config.toml
num_hidden_layers = 19
hidden_size = 192
num_attention_heads = 3
num_key_value_heads = 3
head_dim = 64
intermediate_size = 768
vocab_size = 2470
hidden_act = "gelu"
norm = "layernorm"
norm_place = "pre"
norm_eps = 1e-06
positions = "alibi"
qk_norm = false
attn_scale = 0.125
bias = "all"
tie_word_embeddings = true
parallel_block = false
init = "normal"
init_std_qkv = 0.0242
init_std_o = 0.0
init_std_up = 0.0242
init_std_down = 0.0
optimizer = "muon_variant"
learning_rate = 0.00977
beta1 = 0.95
weight_decay = 0.016
lr_head = 0.00893
max_grad_norm = 1.0
warmup_steps = 200
schedule = "wsd"
decay_fraction = 0.504
decay_shape = "linear"
final_lr_fraction = 0.0
batch_tokens = 65536
max_seq_len = 1024
doc_mask = true
z_loss = 1e-05
train_tokens = 498100000
max_steps = 7601
dataset = "wikipedia_en"
MLP neurons of a small language model. Each row is named by its layer, matrix (up: input weights) and neuron, and shows model dimensions 0-191. Each number is 500 + 50 x the weight over its row's rms, rounded and kept within 0 to 999. Numbers have three digits each.
Before each neuron's rows, "fires in" lists the words (lower case) most often at its 100 highest values on Wikipedia text that the model never trained on.

fires in: "in"
L9.up105:477469524509418490537541468505491509537584476503508522499459491502577479470538533367534455556512466540436520486530476454482417535516468485500454544575370455437460645513547553531482484575474563524426526510522499483608535386510402511501489429459506530521478600468470537554442532479485511484595480522485467416472433576431530515418405507458531407468519456495552461433517507547486427523492592475554542475481453461505435454478496483399627542473535441554525513461505410500517413535519562481451543546577517512564466496545400462507455506601496530499617549552443515566548403493517534503

fires in: "who", "there", "it", "what", "that"
L8.up45:495512422450506609387569509488454444541535539471473560602464442564507525479439594473491501471530566455556480527468506436571489432479377503526508535549508458572515426588452496471453477553470429638529443471530475507460474497481449466508469451572516458454515445540594494523524426435539478574546608545494487484481540444438412483477578524422559396519556540530563550455541465487543514446416515534501602475518494522520467536456544366524595473476550521480423462514528440523379453517504469498522527502464485539524495533503587517418494572437434469520542475508482571557502460567540464574

fires in: "and", "or", "financial"
L8.up451:407439562474580389462522456557554504519488444457496420559394482404485540493417482489498475486542510510529564520460483406503595529556452526417492545558549521592440488527495538519483398459433496524425482457422530491425477415612540575520500555475496567531429444500414487516524507530594425554506538603531527566436476486498446550515451529522534556489445446362472528571563539475517429580536604529479460473612591591527471538462509504524549448555444508588469522502519479528509473495495526539500529461404533492596500537518507490490525471450471426537514472470467445560489471550519475559

fires in: "of", "37"
L5.up227:483492554459390496417549555484469477468518471539550476496537434504476500494453564532583528475433458518460398604560465411547480545479499509524487624562522413480546475464481435427533475526488600511419454533519521527436469537530564538442503440504482532540471594522576495497456413496517406480511618423415520541500496417517437508478519424436532516440576447514491489567425602504491521488478488417615404487490509440466514659526525481471417507528496524475473460489485478518476534493547500501492442581468550484550591557481489474545431502584515469504509489442592524503527435452591437584

fires in: "after", "during", "as", "at", "from", "on"
L2.up535:442455471545485470535471530495569459494532517398517514551447541516506526568442533605458479542560522476559523467404522419475543519540520448562499469448595544494441403486452535474579471528550399482445483483533420494499600559552498407565501462531463463434500498444541555405488624476525568439473544494487539594587473501502487474550568537543485528547524546496479514486417407506626587530491473457537408530459352555520523556484502500527486579480484507465530535505569461502486434542479497565506490514480598573495483446540509414552513593545436523592551451533479470505481457558577472590

fires in: "of", "at", "in"
L8.up152:466475506413391470552542408424516457498508537449545515469434544457506497488448441506439534510501515499507520442475430581492548482492535465534517426584554439542553567497559572551532540542533483467515428536430527514487408500588418511532438543463468481580460509561570517462457504379507477562497517485470447433455429447511394456559483496445538574544550473518586454635464561447471520427459437517562440468409450538565503563468471499384499519520551506551465492475410402559589511567588443500430513501496574488436509452456530548501493465558489506540482553473564553572573496545507588516

fires in: "after", "during", "about", "at", "around"
L2.up329:468568414521532396617533491503536493461553484464445475537513566596558489419515507586472432515454500494588542503474506477492491381577519446516486477492546472558465585504560504376416468536560432530479500444466429533428489508578453512473429496607536488436435460459485476409509519369505557421495512458490524619552519497399481549466474435551484436477482516530530476487462497482513579548425460508508576521468496564517526460513514460517513510440356539516568521517584476549539542592499582487467593489453543515446435502528516546532545574519446498547554528589521447528509480581473560506

fires in: "are", "is", "areas"
L12.up725:449526476304490418442536438537576476468501360494507575488532439460485563486442504511461529478546517401512551470414535472412454529549559472541528472434482483530499511491475487512551490532439484458358487496478527461548505485455500538495402540636565522615449532482464512491496607507459481465447470544538555485542565540500457549495499543472431330504523454546496511466549529503525485494507544559459500581540526488475459518549513528403532619543463508459505512512552485534547507541486436430540554561515453453487452417446598548486517495509415540418525522537456516468574539432523511553

fires in: "by", "of", "since", "about"
L10.up406:516526490505555446514501502491552465516561440525492489524521480438480490491487470485542497490500490511504533455446533673528510397452534546496473475531537476590507364433469564545492517536557502479464445445363451508454428529515584406587459481474498518498461569520509583567493520536502484504465403567483478468483480438494520461499482573499529413451524460552576448525485469553446539495466539412579520440457449518525477461535506445617524544361387537409467448517451521560503462518560591490539472564501510433509499512554570409567479630507447499476577526606493492548578436532513561501

fires in: "be", "was", "not", "is", "newly", "already"
L11.up643:492526611427499452564598508422480564436561470448443512443481600465434647482497495438498519598493522510531525536477622492532380458423509551435506442469490521473501493442546534519516472629549494542515412425442532559444499533481543466464565556538589486496487494497580448488489484495483494529493499476446548427559516483510507505542582463549545503495466495502415550359587463476554466500579524471611458492485526449497485548527475441511383503577485491460505448575516475427466554544454525561459469469420525513515498473497533445579481494569585528455442523457473559393455528491571519486

fires in: "would", "until", "then", "before", "which", "can"
L2.up63:399489444459483545425453470576530465415440581493336481483510568508486444599526414507504521540577546569512458523503573521396485495455468471450472540541628446551521419421507538477478449541514530553480469559522460529476537496527486496514493561534464474516423492518490538500527525571561425488434504591505542457534570472477471522506558468413545545560472587494511502557566516600499553501475459414606535470541470460454500563464617474453440551551486558459522553559572502495539501464529554488596447516532485474625427561538509601597432559534467496495426485467547471466470477520508529489

fires in: "with", "are", "density"
L11.up305:490492496554496538445479516586566530486545488546543518531494440539544571464460495480552499462482493400495568630480489466528564451476533539506535448467577570544508481478437490550506514468373522494484561552413515448531528531520471437516534493500533474429545454407534528523438615491454479501463530578526474687489501546498511489434420587444470495451507467500512440541447490460473478468460550406484495459530480586485468526494549547508397557435515630568505565580411576506414528432445555522404552498521507476548507513544425432504467514604531503434466524526591418455481462437419509488

fires in: "and", "or"
L10.up246:547516518446531568475423477517504440492412560449494493519512565495594549412607499411590472541487519506509524452471483473515505484520533463557528468496588515418495570429456485605529479447456559490505428477412519443514435533510529574427517467485514431600429444516552494403519525485447436545535566552373436515441483525544555544584404459529498523441462460552537467493481486544479528531507414595526516538489545429465622488545417493471466476434478570512420592406561493478532477569486447509515452579580562518522487495479421436423543509486485539519623518460490445429526509486464489460

fires in: "of", "after", "in", "during", "from"
L2.up522:396464399440464535521460559437578466441565489412469455456430569488543415533487512519518435625547520450594569464427492427515460553514524410517499566527469578569593408490502483517482497559463496606519471495570477493441568542479431482508473477503429545529455519507418496428495653496545501449481545484386448493489566554525519457581577472461476446546524619468480397539547538491586574522545528463484453450483510476575583467461459514500507479502442458543480481486555474488513485552520561496573479531555506513489409508459564517561513602474463540538536538479555466522540441484565543492

fires in: "between", "by", "in", "at", "from"
L7.up186:494480496613559403490478459561571480513513538450532534514410575475509564494518515524466548544485474469481514561453476550447432414503512481456464417525465424497447516489485603514482543592479509596451467489392509472461482476568461512481512425540552433589456514512441498556519547483493535444433570501510455470614475612506462454463507537464527468467430487576503486439453524485418605507496572418451502407555576571493552485426519564585550447456432526477543575580506515521518539536451578484499542495451450489581610538462588450479510469516520534436616547428525469572529415486558476481

fires in: "be", "have", "is", "has", "was", "can"
L9.up12:494505397482568527447592513450480458504476459432488526496489387556426489527551542480494492461402469468598530514525496488484548599488448450409572456461580503520548549403483521472538427540429534566460549492527559424554531517528505549476634483499461426528519475399548529480465549487557463494481435496498587490450467466506561484434467564506448410565578578465505587469610544494526410536405513454591585530506442478530530488500509404488519471531497477527502519543498570478547554577433581534534455509456585492467382516493513504515456511535536512504489406528523456492430461549543559610

fires in: "that", "which", "had", "has", "who", "also"
L8.up501:484466477443438511486477395435539419499446523527433491581461433493492496505522563490455429465507572439523515630474404532404567479480534462408588459528496422618534413568507516515525486578532526533561523525481500523516515463462502427445479513525453478460447408500573537555566547538572480433409517516535502437541500510483481482427583434483584485498488536542444588520597517506542574420429446541583573537539477539598467488484532486432490542502457552413474531543527527459445519521473571455666472546492468599493524536475485440470521527543517449542539489557515465476478468496580582500

fires in: "1", "21", "1r"
L10.up679:477556480605489434481506512444509561491477499477503575514556509494521470507503510487541427428487452503517436521570449550547498440407370484488562616381470472586529441513566411503553494507432510581553459484507470422475512438454506448485556428556497567447435545463539383445511495535387523508517503461487461461472577473507552534461657466434417526471475469466527432544476450510525529423470485493517504492540591550515575477564517516517485542538559563485556399474480567640521505458497503543465580549438436550601531463451457456527555449562507461444551509458456502500492562440502555507

fires in: "and", "with"
L12.up375:485513508465504518524456465489544496557512430618387415553513415512510540517501466487495349558468457481550468437500491397495485535574495435471481385479562548429430593485560532604528463489464453525505539446452526542513423518584546457499438600434528473490473457531529454514496631465495477459542571483514468496424526539503499514539480563470529478535483554547474532512500586495478528538508514474476519464425625486456372496572627604495499412481442583505560473463466520512516474523442471471469529499528509497540532491525433550578599480459526445509613518497509553510430497450447457409

fires in: "after", "during"
L3.up765:476470547531490395523436517509554468541455475519441498508359558500466478480495354561456477545553576475506545512555477451543374468522531447511524486507560562530509462498525543402434573570541473538477498491454520526565616515504420434474494569532531521531508495473518438472490490503529508393464464452407540487608592612450485466509476519486520539446615524426515533420525474500548479545493473422465477491565487406532472456518510407521533587422481476447604507394416586534553575523578530430569495464525538460544492560518490467548514506531464513448395554516489457437490535537518475494

fires in: "of", "japanese", "championship", "league"
L2.up498:538503506506460510492461527534560463596450408512457544389460455471605482474614463444513520480514571570470546487464559576508561420426509419490474480506558504477527642510514519619543421580508534440560567413538531527426538432526444474547416522519514461447476556506495406446502493452540448479479564486452498506497468350478476590413450442535512421438520524516538411563515595483432545464473501531536534555493571487450562496515508584568475506502501476514444442487505488515484477492595520523557509538470571438561521445490496508528577499467507523520433510598581521480553545571450581474

fires in: "also", "was", "would"
L2.up254:506526383555464473566483535410420445374461565470458503415436465491361527560501459492477504548519568473575522535517580540506512606544525531477498510519524571599474479559479529490557520455471490504623440425537465430484513488466446414440462471509419542455489476516489553471505555480450452460489535600427598462468533470478527465468567456594474497460537493436510483479565487460487539492438466484479493503443474490506409573458441466448592412547388613561527508451491573435562477514483535462537406504500487520548462508486441482605435467519505450585487482484570467579487532463534498561

fires in: "in", "since"
L8.up281:458583559480489475503525450461480502526515487588491543496486465538544484495483584494499532503439537552458474494504491526484478470594387512527544465462410517454551479431551467494486518522457505522563531500542530455540403496577507440496487483412498458486516490507512488526485581458520492503478468571502605478521492478541514532501469555437371525569494490600594423510503508533434489536417542471546538393586448386559509629485511585467557490436429567410486573560462542557456416462472598477569568460526516494600468401533487526570458478422572547510449545570427434481523356505508550530

fires in: "are", "is", "areas"
L10.up138:530401380410432565476539522479593489505520479472516463503414487557480563417464454424582502452501512481445475497464520506473378501467485465502545553554448466481439606513594538466538501520463577463491571520519539506484537491371505569584505514574625526525524547468530528439488518531506508495532453534484534467382491484533491508561479538532532440520457532515519514425526522524577435522450535592467408450537497428516521516516547485474512493509497594530529392472526376479456487400526515504473501500505408354539473489560496510481390552613441448480526578536494437536542493524540551562

fires in: "for", "from", "when", "that", "have", "after"
L14.up479:427544416546474517470497497531567538446522437515551485554463619530487550555479503399548456513406503446504499523395456532516472468435562502442550499554505509499550516552558500520480449519542494548502563558452437468552462489646506474490433564482526500501468396571569478407528536574407446542565497378462494534488465505476544611484497434504475409461439578351505541511437504490435505486444398476550535494463439578517542423495482497544549398503563480504588442605523497573490498505460523501498551472493521495523610434529511496544540469482433449448539548560502453531463498486478568565

fires in: "of", "in", "and"
L12.up48:447461497557502561460551467484565440549456503543486363481556476499553590483528483391498478598485467504511518508498476439584501461493449523542517406579555437474418477477478514525485595453498535460536466479448556496475515471523586497544499547511414551557451559497458379488518509493503475482518475523447464523499525566559473600480537476425443531466558403481473453449574519451492504390637528453558442498514473623557550390541501567490514477488471503480409571436530498496559542601501578445534485497534530551600487430511450531575506453526512397528561545512583422473515515540556438467

fires in: "has", "have", "had"
L2.up156:551494553523574523480450515428613399503468447530544503549451450516464452521481568431499482618556545508438515466538494520494432537539527556477566406443541519503500431475523536504526514546538550514449465503455544469474509548521468521494533447536422509565563531485456517456420449518501396482582557609554486501504499491531560484429536516484593536482489526443540580551538465512504452451395414441505528650471428565527469407493554587525425481463513493527402406436445534499508554526409467612498479518631531553486496427533376521478571519581460498524492430455493468490490555512512530520

fires in: "in", "of", "at", "santa"
L9.up337:560495519484471470451540476528530605537493514322504613510510546543511427517488450489546439564498503491514506515541504427505473466529422552589468470468494483488529499505400567551523571529493502401505455496433580573419365477443427451489411549449455548471512570500588500566493552521483580458463620450522463468542498453489452456495618530491405583481535473496493456594497516516500542507498461491541505434521517549566467532427473584488574466533515453443538528492501489550493482519535486431447543516555507423520475444520521467610514487442526456381587485434491535543470418496610504551

fires in: "his", "received", "a", "graduated", "also"
L8.up574:495534458517492494504547499414562395520435485561438516473484531396486528450491461468483376558468504426530534478483598503541410514408534547592421515556551482522526504450534527530505539535473467547496390498469554489485493583440404431494516469432501468507487391577446543546564502504461434474531559535528557577430537463524469491471580579562495566507497566507432518515480475484508489535460422483550548544437463518475500532484592505448479544553498420607422559542450462447540468612552522548409489488446506548616577555485503549438522470520520515561606543515510487473360450493547463489

fires in: "and", "of", "with"
L12.up748:483484469490510456582595510524535457423513411470375445443520545433500511469523488399547485495481513542526428536463454500564464367584544458507602433556550500475452508505541487543494411522550554466442451451487455606521439542450459508450507503510562505516416466556473455518519432498561493513482549462451436471533527427549396601469499543587549433496385445481517481586556530507443447466519504527502515436503506599506453519511479547481588474526444580506463506542488500542610480498502576528469497491494537578654514502482497553460454566479570399416566569546536488485484538489478427462

fires in: "1", "drums", "driver", "drive", "100"
L14.up736:437518517465481452453500578493442410565557418427548546535497604498561492475481624450500495605507496518485482462491459496579514487493545514564499565453445495543468485524488484532522498460417484502540507449513512512517537458452551538523498489618503503464531511449522515508466460444403467545544453564467534541463561558515542554482581533567439519499497443518475437500412432524496540541457601494519506467507457422514516379535547536584518581559496560451509486510501387539550529459422514587466450503493458406574468605512472392476424495489504466369518468508516371588605492373500497493

fires in: "on", "of", "s", "in", "for"
L8.up120:489493490426545492557572501465453453599460479518453451531529535509471545534442438459583564551492499527465545458497473458515479507529444545385501520520563522526492474448486545544478455503436576474557557585374487433451497475591573521580530535533428561510558461376508433468472506466507513478542442583465460513553477442476410624450453514446439538436437496528456450609488543459521482472470538450473469445622487511530590549513544464461524538477482502498594499500569538584531424503478601430480483508450430397566564459449473463573415424594536497573560512498534505511514470538517519427

fires in: "what", "that", "it", "who", "once", "always"
L8.up299:505445451477466483454501503483499463494525413547432504516472556565514477500529509482531536512482495539496444466491541430502483497417492552482601519450515489522490505513542505554616499592592548553532535581478514445468469495603443392468453459591440412447473469486572472586581541528506470496477508554490572448471502437417508468448501433538551426454541480540544509509546489569550545484534510516563517443548414562462467543443419371475499520423506481393439393627453445486548471516449563452595486495491525457502580470583576566573496580485588412499496487492542539402511452499596506472

fires in: "of", "or"
L9.up108:492454485504463565496537506506510458393423478492496476526520562447464561513522443456538417545527462527451482504521553459518429493567522448556492485622628539554550449507452559537530431485429585553417474534464493557514552458540412565436409467513419432442502464436593483484482562464613478563470447369476581515492569503517503474480451532494515540566570539448542441456489457627511468469490560424530494531478540505564447510469529510571468579491487573549460542494453527615537537401447556466492510585541512463468521557424520454460570410563486494481499586483457480526491429490512420519

fires in: "i", "had", "because", "if", "have", "has"
L10.up238:497431455492487466459490575428537477541470512500475503534480450538502491473536513487455549585475510440454496450480477508551503519349509542547570511434609505568474417562563553601483542538559566503395531601505454436516530467495469411538571464649437436471526507576544524543493432485537472470500525537546475483419511396489515472498504502543568479493489552491499527615582487507492502508469366514444463431543396508545532477501537376503431528430475523453543435540514471509476561455458522494445432497520525524504523436450459577430550557483471500534624464495561552431525467552490391438

fires in: "that", "who", "but", "where", "as", "and"
L14.up200:513482475513449518525515512594532480489458514527462524445466433479440398508468502503516418625518462586449483518493477486575443442510529515496568494482544511542540467444495428476477542558436444471521512538477534473473507471419524439440528486396579409511448540490391507478422544489539466506502522500606508488545568499498475549509605617442509440394545442632501536528357541431501478436485444511521504543473528516490392490480501506538571488504517504403496455453532451535457536467442413545580493464538596599553523474587500571547565554457563449506512469569428520568539551559454530432

fires in: "for", "after", "to", "of", "the", "his"
L9.up338:499457463484512527481498474395581366394447448570459491483500458532523551427561436549506567519442489541537448534444591488529478425416514554501521525543578553427446470450525509499393445504507544478509552490493577566467485544444509434516525616553492530496430490498490528492531456505505471481472459486578579456476471414497442518485454398528555431380523516434589616536445478472487449502499483512569540438496497578593539444439453504495530536490583538511464548573452537540432437550549511490507633468449438458400583535497542487516494578526503569604517481506525450507461465544520531542

fires in: "that", "this", "they", "it"
L10.up510:534434589493379482499406463498607478524494536579464406522367505436475522592552431483435440487505501507523471528454488419511430470482531445511542519522531440539459452471569484549558535524466564571477487495382466449555612454560449442449458449451529479484537519577450467470585422445460455547423448488517495513502490448478469555544484569461517506500563563536473532491463505455500543461470435603491489527491501514614401531486535516513600571516463489400557500574501491444545462588501575551528502524520481464457560502565520449453494521522502512536469494470416540521476584593613550414

fires in: "to", "for", "of", "in", "as", "papyrus"
L12.up93:491482491398573472560582502494535496536514436579425486529458567482539484506512469449541523548475519589524554482480416457501461516613463540525544465545548510429459536431495532486451476460479400483496431416522500521502534416539586501515476525502538533556482587468528520423420463520547571481495520509567447487519525515491503563546472620419591411551555445544466431530522531411472577525594437482568419418469501540457548362479492528564658518503434453508571454538557501488572493548496472413560491492484500535505494426472527385493496431495472415534479600483528521473499554470488445544

fires in: "2", "1", "2001", "2002", "2003"
L9.up118:486652521529531515502481517496565380478528435491460583467564568491441486540480494547483416485433417533490508512477418423538518423524499456470477500474411561559467407523517496516497428499389446596575508516455523443524536313491548485540530449537599529462437502468521454415527543497489447517466544482515517551471480505518531457536552547515504525531498468580536532469444472526532523539535513508494514473517534453474390466539498531474582554559530521469549544513551416566491540464530617539511520465553552454501540500565500469510504381529581440438400564467497404531477654494496458531

fires in: "in", "of", "among", "along", "distinct"
L11.up606:560448594551522452556483389490560456437484450481498524511511454496511589531513527494466487556545508548542475478528425484560427533581500495597490483570490483506516522441492604437494444497491540598389454524448517485475470389549489514480521408486555611489519501481579451529474533540496508437553501514416457446549449553535424488482499558432557483496523505482493368595546534555455448495562496491574411418502495505554573421524547551445570515517410486503449563430499572470587437571539552560483542548517536493509503372535496496603483475506505445482530507390506392506539481455427527492

fires in: "when", "as", "until", "since", "after", "but"
L9.up453:450493539572500503479474470613540518539586439555552531525542417570488491452444506500495518537397575561488461391533567586441484515523315560470487548435406628529553500514459551470538467489487530512502541536507550508490439531602487465472415532518519446531522466470488499530448554510564447561497396524519523502543488494505486547531486550518415540546403529526504564530491420532551519509585501466462525477503438469413515444489481474595509483466416559427503407570428548532479512502462446527475433646436513470484564461554564546493490439497426483428513526502451512410507429484497487566

fires in: "are", "by", "from", "were", "segment"
L9.up602:473519558453530572537469495447517476508511473414532478492433476596419565424531525451418484373505445412523507487490555504536450514510483498421533497415571531435459482455462470468570542620472526463431447469538525534500469501446540523523445433455525504505487462533515448385485515496600515509519485495529568491505422598485496544419387602486537449455475490477498488556598565446491530471478511537464505483512509548510459474614450518481536502602466584502497494549531448540514561575541536499534532479487442455578563506528625410539521499550470362447478482636461397501541537535526512430

fires in: "which", "that", "she", "it", "s", "who"
L8.up32:477456384496462440441486461534468562489518507433421485526484499571566603520441485487391458433450528518521526520459525486422508559537468589446551466525480417492517476558552517482517452555480535534523496590468490489439555565430489452469516449558605427466462612485561535561493577567552482496449540523586457628435433570411451575549478471522507458438525498418474536499516549540411523434519480564460488554602486447468511563470545451502454565448510604431559481537499501544482542516420539541467607495542496493476464501482516480463466436605508449513460448536501551563497379529564552515

fires in: "her", "his", "from"
L2.up681:525523458591479567459556522580537518482478490429433542461469482641510506464473503448495470539580417543529562488463496469542419507416589511506517499540543527474472443461420481468605457491505491502568542529466473524500464532554510457473440589436497415431419460515595538538531556627599508510442529491510545519480450525460497466586564511551397514433489539483469520529477474456571462639513503430435544433513481509516478440446556502493548518434560488479520551506516620490592544463480506521447577518466418500562510506533563533585490591561550547569482546498436427568391457552517536524

fires in: "this", "same", "second", "next", "that", "last"
L2.up222:424482520540530511384386512510566566510543569472425501467469504516551571480591466521470469586499473458522460503414535508543555517428534476540512458480520488537480515557505552546464488415462590517563495434466511498534517482467471432552422476480516441492498580479547542495511512559504479526473633554470565596484409521498540498495478511514615565448429536409629445448581487501519527505493400536518514523576433458548468575519568469395524551491479494483536553413499466472544549524459545430575471489551446480465583395521536413514467511475500558426457464629548480553536519584576456513

fires in: "was", "be", "were", "had", "evidence"
L7.up469:438543484507463507478509538462477603594539452466468498425441475557457484514479559480430505457425465487549539456516545446415474464455437522537448478430560432528528444481473457467448533521500605585423436503484641445475561551514529542525557515413525486466468425474546564551487516546557466418450528523509455561537530461537505503517526569538558494546445489490463470382485511496578495526481485454547479545526587515478416512620566488524452572570451489519477587499567509473431500481578648509461511550524299545434518468515443410560433453534521478504477427491492470542486500492489553525

fires in: "which", "production", "that", "it"
L9.up376:433461550474433609415520406413539540479566611492532478470415538451497593502514579503497451555565537482547531552373527482456504548511555482497544510522505454629493479519486581466502522467491517536519465506575560455469530466521426372494460499541529467404490393477442456497444432577532554470478467573609491466567474433492430467463518510567471482466516446620479463518530552480522507492454491494530520444621485438477474550512513458484599484478512494497485504481535567514439438500512515537575433539537464506375476521448565469478437531626525417418487450565489528502534458531484466561

fires in: "the", "with", "most", "some"
L9.up605:445438570483398522597520549570542456471554462433544473525506409534411535436456535527507596516524525504387455566439482483546518390498451536535589500480524570564517455568483469515475506507520591565572470527392473474471546513485409440490523538514536442464467527548448518508556542448428491495570501552495459616483496549530528449436522487509468516466480502544508447526526541481524603441520489483424590454549366480589541489478561423509484451554466532462519558575504589504457494438435560447462518483556433530592504430391515513505492474517488483484591496468506508423587523583577440460

fires in: "of", "that", "both", "among", "between", "about"
L8.up512:609564536614475490467496526485499360550476478479517387544474534589438491503459490516477423591536448495478494493483427404617474505557503493448539492584552546581496357463484576561497444515531547557494491470472527462509516495497572529466523454484478520501458503570519508563514467567522449381434506434569461403500481430501529467502538471504608416429529490544419436527485442552517609533462486551529479444525462542479513457512478488552549450466614510475460524507508589444487439454456553479475542592517512484542454464483503467581501567459423519525557398543473478402558476511552484460

fires in: "of", "both", "between", "to"
L8.up5:479508522568489566441510404455559378505437492469533562499540579541402531492417485535536361496521578591512530476517469379613464531535459495526491490558479588476462477450506532587471476485518530556494435486505569560544506452544572521472499523446443499555480515520508556567474411546453447427475515434550535463531525487514439469339603485511470536549547444460461437559502459474507508478514443564554442550476467553484508422478488456534459492525580462500527494526539398490515485597423520602516496461438482429402393436489485501517554462523469506425492495469584463584497454549544515519

fires in: "the", "that", "no", "what", "it"
L9.up562:481553478580379484532573572539487436545449524524490426475497432466477516464485461531485563538475529567548434406527441430492538448479498478514616563542505419570466454559507517450518518526488539565503553471468445400531527369535438482560449500463521452453535473520563439484472496566479594528480442489462510477512498539465451530519506490610481543539535469532434514496519538536503533469443436530455481505506434472563531508448538348504512518503466489467532472382482616437498533477490557506472629565541431564444390489447526524413558553569478495550523559522458633488443456547590451473

fires in: "from", "for", "rv", "ref", "at", "promotion"
L5.up429:413551442493543464439515495487449476492507493503552443463405493495551538424544539440492463524514483440463581489506454530489449472538543546483532486530575530484588564554437533473466542613534407604508522503499561491501493545566548515561498429510552566495516568483447423494478514490582398478592443479452401442505554427444454612535546569534518524536471538511565526496483414464513501506420537448501561457487492499456569525573579526433599438556508562557520472384497508509412474501476464491491499560431507485458447447471637501516555420533616383490514566576542472449479531516423479480

fires in: "to", "has", "which", "who", "would", "that"
L9.up587:446411544485418512432504520495508459409506465503481480596478457462432545494504525397446465566550572462547466502492385434423583574511504432514528445522505415589521460582522519448566556531522536574458480505431428525500490513502541567450546469529529497474479443504400516520447468516594435526511555566548577480463535478479513586572621512411618401488553519491430471533547556510477532454484475564503513519512493540529440542531510463425469505515418519399549495456550566414571463467450551500507436515515479520570519570556452513447440589484472415445480525464567505398500468503566560473

fires in: "de", "to", "from"
L11.up161:403464472508404480461479443445482485509508439461549425489443475522428514451513520506598531495440494408512578432547468514559443511523514596509510539533472541417536567509550510497479538485551453549558500527523499454523481528579506484521523493372524443504535557494539507441483430447506588475485587498530363595419449485556520538388545445516513530508447535392455520537580551459481507475444547567539585444439512527498456501515613560397505526493415602502467527519567502580429562413531527479527553503506497468466515405464617414595487510510498438485488525548609464492534499524478528467

fires in: "it", "this", "km"
L5.up159:460432485500549557499478547508510488525553570393517494434432444498487542473583568528494434532537519526449623563460572548514548555538581475513554474521593448507498455506555488484519527571538513481513449480405438451512500514426488417511476435426499436494451578477587437485529533529421432489566599382456486594503523548420497454502513479558536479479576500481458554425524473474530517528478345554348484449515416421526505472479501579487546511413449509445421513486519512526489533459468452492457606577597485453432476514546517469556484520452499477502480422489493507492501496502633559504

fires in: "it", "which", "who", "what"
L5.up435:434471417513467495490517447485536474599455543499492411477494493566478540524509574571497495541534584511630532570468491454499556461515528488456562569507511499524407477452546447506432547566538488584510451535584501481481487468399525532480535514415445503537432490473513528484428446472551432488488597456597487495500511459396467487510478545533444490553499556517494599557492465483505519441455455541537451566605468439480404565465482422485621500491395469419520489476449495504457512498505460444394550482533391417422529573595545552470481532487558468494545434553489580581527494568591444442

fires in: "was", "were", "had", "have"
L2.up277:392509492538555532528524527522523499541490470520465487469504490443537494556527511427477521480502496392531403532543565552475421422555473503460439469515506442509517525452501451507591537555473569513527461470481527493501535505482435440398512395566572458431489451506520464571601554580501472470544555523433487432612615536482475528428537475488495520479527490509467463501580554567597486443467431488547496488528459505437494458515524622474533453433485509593522413476531462440567500475597590551509450530455403481420472534533548512417479471641445393484506482454528574427524450412501442569

fires in: "of", "across", "from", "new", "kingdom"
L3.up188:498512481537528517575493444507574447473543499533466513490614579502519501496546519523505485605479495542486601580523466468526445468518350586518447515541531606548493474464501463461398517514414552544478412489389513541517556445518508459576464514523470545434509463433488456534523478492511539370515419496461437444506599559520535489455470533432486460595472480450484482569487506474569391516545410500488569498484559532516565497503618502523538504475468471477583596410516475584537445562456464536553476623545464433553477548422513515517559466513484394480551559511545500569503467474524564455